python train.py --num_hidden_layers=16 --hidden_size=448 --num_attention_heads=7 --num_key_value_heads=7 --head_dim=64 --intermediate_size=1024 --vocab_size=3394 --hidden_act="swiglu" --norm="layernorm" --norm_place="pre" --norm_eps=1e-06 --positions="rope" --rope_theta=10000.0 --rope_fraction=1.0 --qk_norm=false --attn_scale=0.125 --bias="none" --tie_word_embeddings=false --parallel_block=false --init="normal" --init_std_qkv=0.0337 --init_std_o=0.0337 --init_std_up=0.0337 --init_std_down=0.0337 --optimizer="adamw" --learning_rate=0.000953 --beta1=0.95 --beta2=0.99 --weight_decay=0.62 --lr_head=0.00535 --max_grad_norm=1.0 --warmup_steps=201 --schedule="wsd" --decay_fraction=0.484 --decay_shape="linear" --final_lr_fraction=0.02 --batch_tokens=[131072, 262144, 524288, 1048576] --max_seq_len=512 --doc_mask=true --train_tokens=1070000000 --max_steps=2720 --dataset="wikipedia_en"
MLP neurons of a small language model. Each row is named by its layer, matrix (gate and up: input weights) and neuron, and shows model dimensions 160-255. Each number is 50 + 12 x the weight over its row's rms, rounded and kept within 0 to 99. A neuron's up and down rows have the sign that makes its largest values positive.
After each neuron's rows, "fires in" lists the words (lower case) most often at its 100 highest values on Wikipedia text that the model never trained on. A number after a token or word is its count.

L7.gate44:59 40 64 38 40 32 42 29 52 58 40 47 54 39 62 46 47 53 52 57 50 48 37 62 68 48 28 56 61 59 49 52 52 38 56 40 44 56 71 79 40 55 58 43 63 63 26 21 55 42 35 47 47 49 54 35 50 64 57 59 64 43 69 36 53 54 68 57 46 21 49 45 53 55 55 35 38 60 63 52 44 57 45 64 59 38 43 41 42 51 58 57 53 19 47 74
L7.up44:64 61 56 38 55 46 60 52 46 51 39 50 53 38 40 49 49 65 47 67 33 76 51 45 58 61 35 55 35 63 47 41 71 38 39 75 76 58 63 36 24 64 47 52 50 52 35 48 54 25 54 47 49 42 41 46 47 51 34 30 53 66 58 61 62 48 57 51 54 39 57 40 50 53 60 46 59 49 69 54 25 50 49 49 83 26 61 60 63 33 46 46 58 34 29 42
fires in: "to" 33, "into" 8, "simply" 5, "first" 5, "also" 4

L5.gate39:46 33 32 52 55 58 57 31 54 66 39 30 39 74 49 54 44 65 59 50 50 50 37 61 51 25 66 53 48 36 54 56 66 40 20 43 33 62 38 43 56 49 34 43 80 47 57 52 42 59 54 59 44 46 71 39 58 63 42 64 46 55 45 55 50 58 58 70 67 43 37 32 46 52 57 57 51 54 44 37 44 73 63 28 74 78 29 40 68 47 36 52 56 61 48 59
L5.up39:49 37 64 47 42 55 36 54 41 40 43 52 55 55 42 48 63 52 48 33 25 42 65 55 54 33 61 58 42 42 27 75 52 56 50 51 58 57 41 59 44 43 47 61 48 28 52 68 45 61 44 33 58 36 57 64 68 29 36 60 52 54 50 59 49 63 40 47 41 46 61 56 26 45 39 73 61 49 53 50 60 69 79 45 49 70 44 45 90 58 50 57 32 78 40 47
fires in: "had" 45, "have" 17, "has" 16, "martyrhilda" 4

L9.gate979:27 58 61 48 62 37 36 29 57 70 56 50 44 58 56 57 59 52 40 28 48 46 84 54 57 18 53 44 50 63 49 53 27 26 46 53 67 42 58 52 52 49 40 65 65 42 56 48 47 55 30 42 46 41 52 66 53 50 60 64 41 48 55 65 51 52 47 65 40 29 58 60 50 47 50 33 60 58 42 63 60 45 46 59 61 54 48 62 60 44 56 61 48 50 53 83
L9.up979:63 55 38 65 54 56 41 45 35 46 54 50 54 62 43 57 73 49 62 49 44 62 50 58 63 54 72 43 40 55 52 63 46 50 34 63 59 51 59 47 52 20 46 72 61 59 50 54 83 57 44 54 56 48 36 49 62 64 53 42 63 68 58 66 53 41 75 52 40 31 44 52 51 50 55 59 76 44 53 51 35 50 37 62 44 43 31 55 61 46 42 62 38 50 40 57
fires in: "also" 28, "to" 18, "first" 6, "never" 6, "then" 6, "not" 4

L4.gate688:50 73 74 62 53 56 40 53 42 47 29 64 42 59 64 56 45 54 58 58 69 44 68 47 50 55 46 29 63 57 65 66 46 43 62 25 65 41 69 55 43 20 34 65 61 44 56 59 41 50 48 64 34 60 62 50 56 49 41 55 33 49 42 36 42 45 58 58 43 37 81 56 20 41 70 59 46 54 39 33 35 56 45 49 61 46 43 48 45 57 32 27 38 62 57 41
L4.up688:48 54 33 26 50 51 28 20 69 59 39 72 51 46 52 53 52 51 36 35 55 51 65 57 66 62 26 28 40 51 47 59 38 55 57 24 66 58 58 78 65 52 55 52 57 23 62 42 47 55 50 54 61 69 27 33 52 56 53 56 43 47 27 44 37 17 87 49 50 52 42 40 52 60 57 43 50 38 59 44 42 36 37 57 61 40 43 72 38 74 34 33 48 38 44 60
fires in: "until" 24, "after" 15, "since" 14, "before" 8, "behind" 5

L9.gate318:40 62 63 61 49 42 66 39 36 75 37 38 58 54 56 51 66 55 42 62 46 54 52 75 21 52 35 50 60 49 51 36 58 43 41 47 61 73 53 65 36 62 61 42 52 56 54 57 58 44 61 57 68 40 53 37 55 62 54 56 49 44 31 82 48 45 62 62 70 18 51 57 64 53 50 56 55 58 53 80 59 51 61 55 50 38 49 68 65 41 44 67 55 47 41 57
L9.up318:49 62 66 74 42 40 63 15 55 49 49 62 52 59 55 53 75 55 49 58 49 48 41 51 40 45 45 59 50 76 53 38 72 54 42 47 46 43 43 48 51 51 63 71 59 49 52 36 50 59 59 51 50 59 55 23 60 77 55 61 59 77 32 87 47 45 38 64 43 30 62 79 67 29 54 59 46 68 26 54 60 44 31 28 44 43 47 40 52 66 60 63 58 57 71 50
fires in: "has" 47, "have" 27, "had" 14

L6.gate509:38 48 72 51 46 34 54 39 61 52 48 80 61 46 53 52 50 57 36 53 43 52 48 54 41 41 45 64 50 48 48 60 37 47 53 48 30 57 56 50 69 18 60 60 60 71 52 33 40 39 38 42 31 34 64 41 50 41 61 50 67 49 77 49 56 53 63 50 50 40 46 56 63 53 40 48 47 57 54 33 44 67 81 50 41 37 53 37 39 27 43 84 43 71 45 74
L6.up509:55 39 41 45 54 42 42 53 54 58 49 59 51 66 61 59 32 31 60 47 53 42 72 46 47 68 57 64 52 42 50 79 66 53 54 47 37 19 56 56 66 38 43 58 49 63 40 32 64 57 63 58 42 48 42 43 40 74 53 70 43 51 54 39 36 37 30 45 39 46 53 37 59 58 34 56 49 47 69 61 39 49 35 74 44 58 46 59 33 46 30 57 49 41 57 42
fires in: "which" 72, "that" 6, "to" 4

L2.gate649:38 34 56 75 81 55 60 48 70 65 40 46 49 58 68 33 69 48 57 35 39 25 60 42 44 43 19 38 33 41 69 46 52 39 37 52 36 29 48 51 28 44 59 54 50 52 49 55 31 44 43 66 65 86 43 61 43 39 35 44 46 32 48 57 46 29 21 59 40 41 45 62 51 36 51 56 44 74 60 63 34 51 48 50 58 70 58 59 64 53 56 60 61 41 53 68
L2.up649:40 51 32 40 58 60 62 71 56 82 59 27 71 27 52 58 30 57 63 51 37 44 63 42 28 76 71 62 44 52 55 52 64 53 53 48 47 36 55 52 38 46 41 57 46 56 34 63 29 47 36 55 54 45 45 56 54 37 34 54 41 26 12 48 44 40 49 38 50 67 47 67 72 42 64 52 63 53 37 50 77 50 37 29 52 77 59 49 42 61 42 46 62 52 47 64
fires in: "both" 35, "prince" 10, "either" 8, "since" 6, "boxscore" 4

L9.gate997:45 44 50 43 30 60 37 52 53 31 67 56 42 44 38 45 53 54 43 40 39 38 70 49 42 50 59 67 50 50 46 68 53 54 46 63 49 42 62 67 60 38 54 46 41 76 59 40 33 57 43 42 39 63 43 56 48 58 59 53 48 45 42 72 42 28 59 49 64 45 62 55 47 54 62 75 35 39 58 53 34 54 63 45 52 54 39 65 50 45 72 54 47 59 63 65
L9.up997:61 33 48 35 18 39 34 51 57 38 56 65 55 53 50 47 42 65 41 27 44 71 68 51 57 59 70 49 58 73 69 72 53 66 59 39 27 29 40 60 34 50 53 74 42 50 44 85 29 54 52 66 50 40 42 49 47 57 47 78 50 46 46 59 66 40 32 31 53 49 59 54 37 39 57 64 35 60 55 53 47 34 53 42 45 36 40 60 32 60 52 51 43 51 54 65
fires in: "to" 64, "into" 5, "from" 5, "of" 4, "at" 4, "left" 4

L13.gate299:48 53 47 37 55 77 72 48 23 54 47 42 41 65 46 54 52 51 57 66 55 48 64 48 54 51 26 69 49 60 48 52 55 53 55 31 41 62 48 73 39 61 71 43 53 52 39 50 58 49 43 50 74 36 62 51 55 59 38 33 56 45 43 47 50 61 56 39 51 38 59 50 47 47 46 48 43 39 36 30 36 46 69 41 58 44 53 52 40 66 44 57 50 60 58 56
L13.up299:62 37 49 53 51 50 24 53 68 43 36 63 41 50 56 43 62 61 45 38 51 51 28 43 46 33 53 63 50 31 23 46 56 27 52 54 49 55 43 42 27 57 61 63 50 61 54 66 58 73 65 40 34 52 40 22 68 53 55 60 32 68 34 51 52 46 34 40 42 54 54 51 48 51 43 45 50 44 46 59 50 35 64 61 76 48 51 68 61 57 49 53 35 49 52 48
fires in: "has" 30, "have" 23, "had" 20

L2.gate714:37 65 40 49 45 38 79 35 44 54 41 37 65 52 50 67 70 48 42 55 29 43 67 39 57 45 54 64 55 53 45 42 51 58 50 36 51 94 33 60 54 60 57 51 51 62 65 29 61 51 46 49 33 47 54 50 43 47 57 42 72 71 55 31 43 33 66 49 55 31 29 30 53 51 48 55 48 55 37 54 53 54 48 65 43 54 34 57 45 48 55 62 71 49 80 46
L2.up714:68 48 54 51 49 48 39 57 45 25 54 54 48 26 55 55 59 48 33 44 56 46 35 44 46 53 57 56 45 42 64 34 23 50 47 52 61 56 44 51 47 58 46 32 49 49 56 54 33 55 62 55 65 69 54 48 29 42 46 41 44 31 55 54 47 54 52 49 44 45 45 58 74 49 50 44 30 63 30 71 69 39 15 43 41 45 44 42 52 31 43 55 49 43 60 37
fires in: "total" 28, "under" 14, "per" 10, "main" 8, "full" 6

L7.gate445:42 48 69 54 64 59 31 58 42 58 56 47 19 56 52 66 29 73 38 57 55 49 50 41 45 34 51 59 40 54 72 42 53 60 51 33 42 43 63 49 45 54 54 61 60 36 46 52 47 49 56 48 43 54 46 42 32 78 60 51 52 37 68 59 24 38 55 57 50 51 51 55 47 35 58 66 35 53 55 50 58 54 50 37 86 58 47 56 51 60 41 81 52 49 48 61
L7.up445:62 57 48 28 51 65 52 64 20 43 42 54 37 45 59 41 64 70 57 33 34 59 27 52 65 70 60 50 48 55 43 59 52 54 51 30 48 43 52 52 43 56 23 46 57 37 45 66 42 72 53 43 33 55 59 57 59 30 49 40 46 63 37 36 59 55 73 52 60 43 28 52 62 40 62 46 21 63 50 55 43 51 70 40 59 64 61 42 24 48 56 51 60 56 59 25
fires in: "by" 35, "after" 18, "where" 7, "to" 6, "which" 4

L5.gate217:48 53 46 29 58 48 39 50 47 41 43 66 42 43 44 44 33 44 39 61 58 57 51 54 51 46 65 59 47 36 45 59 46 23 53 55 50 48 45 30 51 74 65 38 45 64 37 37 41 83 45 46 48 58 91 52 56 34 50 53 32 37 36 74 42 57 60 48 31 67 45 56 51 40 47 50 65 59 24 50 59 51 45 38 64 52 69 42 56 33 56 33 41 46 41 43
L5.up217:64 65 37 57 40 47 35 34 54 45 35 35 63 52 49 73 64 11 55 45 59 60 55 56 55 41 54 68 68 33 66 35 41 34 57 46 67 42 43 51 38 39 58 41 55 47 67 60 51 27 51 54 42 52 53 47 47 37 42 52 47 45 76 66 56 52 64 56 25 48 47 54 53 38 59 51 42 50 77 61 56 72 53 40 38 32 52 41 43 31 57 49 37 66 49 41
fires in: "this" 39, "these" 26, "his" 15, "such" 11

L2.gate551:56 43 50 48 51 41 50 49 47 61 50 69 64 64 80 62 52 39 51 45 37 30 64 69 57 45 66 48 45 54 67 40 51 39 42 42 47 29 71 56 43 47 47 30 49 60 40 38 58 48 36 39 51 53 53 45 50 60 36 46 55 30 53 46 54 38 44 75 53 32 34 40 47 56 62 43 55 58 39 60 47 52 48 53 57 49 59 74 74 58 61 61 50 43 54 78
L2.up551:62 48 47 47 38 45 51 65 39 57 68 50 52 65 67 64 55 37 49 47 46 42 52 60 46 64 72 51 32 58 45 42 72 30 70 56 46 36 49 49 58 33 35 22 60 39 30 48 58 34 55 44 44 57 46 36 57 71 33 44 59 60 49 41 48 40 51 40 46 42 39 41 36 48 56 45 49 70 69 72 53 52 31 45 44 61 71 68 54 45 36 58 32 39 74 64
fires in: "between" 40, "all" 26, "both" 25

L2.gate851:64 47 34 52 71 39 53 30 73 29 46 67 18 44 40 35 55 54 47 49 60 48 54 52 42 52 65 71 41 62 50 22 41 43 28 50 67 62 47 54 44 39 57 58 36 59 62 33 51 51 44 54 50 44 66 72 68 47 51 35 38 46 38 64 49 54 64 41 72 60 38 55 54 24 32 42 41 59 42 55 65 66 42 29 44 69 50 43 54 51 64 27 51 54 36 63
L2.up851:40 52 31 63 28 40 71 54 40 58 43 37 63 37 60 64 62 61 30 57 61 61 25 42 65 58 31 57 57 54 46 48 34 49 58 30 64 49 62 52 48 51 42 42 65 64 44 62 59 56 47 57 43 43 46 49 55 42 39 42 65 35 63 40 68 49 58 50 37 31 32 08 71 48 85 45 35 48 49 37 38 31 55 65 33 48 48 68 42 39 34 65 75 49 83 70
fires in: "two" 31, "this" 25, "it" 11, "these" 5

L8.gate573:51 74 53 51 53 58 53 54 39 59 35 44 54 56 52 49 43 55 52 32 51 35 60 42 73 53 51 43 59 64 45 53 29 41 47 42 42 44 61 50 48 62 66 38 46 35 26 62 40 46 44 65 48 63 26 40 48 64 69 26 43 32 59 43 52 54 59 54 46 70 48 68 34 48 19 52 60 52 65 47 48 54 52 43 78 69 61 48 52 71 37 44 61 42 53 68
L8.up573:54 44 31 33 66 53 66 49 51 40 34 48 64 48 53 55 48 69 56 50 54 88 62 51 63 50 47 63 48 66 51 61 74 34 45 61 42 41 36 35 56 26 43 47 40 38 38 34 57 63 54 62 70 63 57 34 50 63 53 32 31 23 38 43 41 50 69 59 38 56 58 07 50 58 56 43 49 41 57 35 50 61 33 60 65 70 56 55 46 45 44 47 65 42 67 66
fires in: "when" 38, "until" 12, "where" 10, "before" 7, "which" 5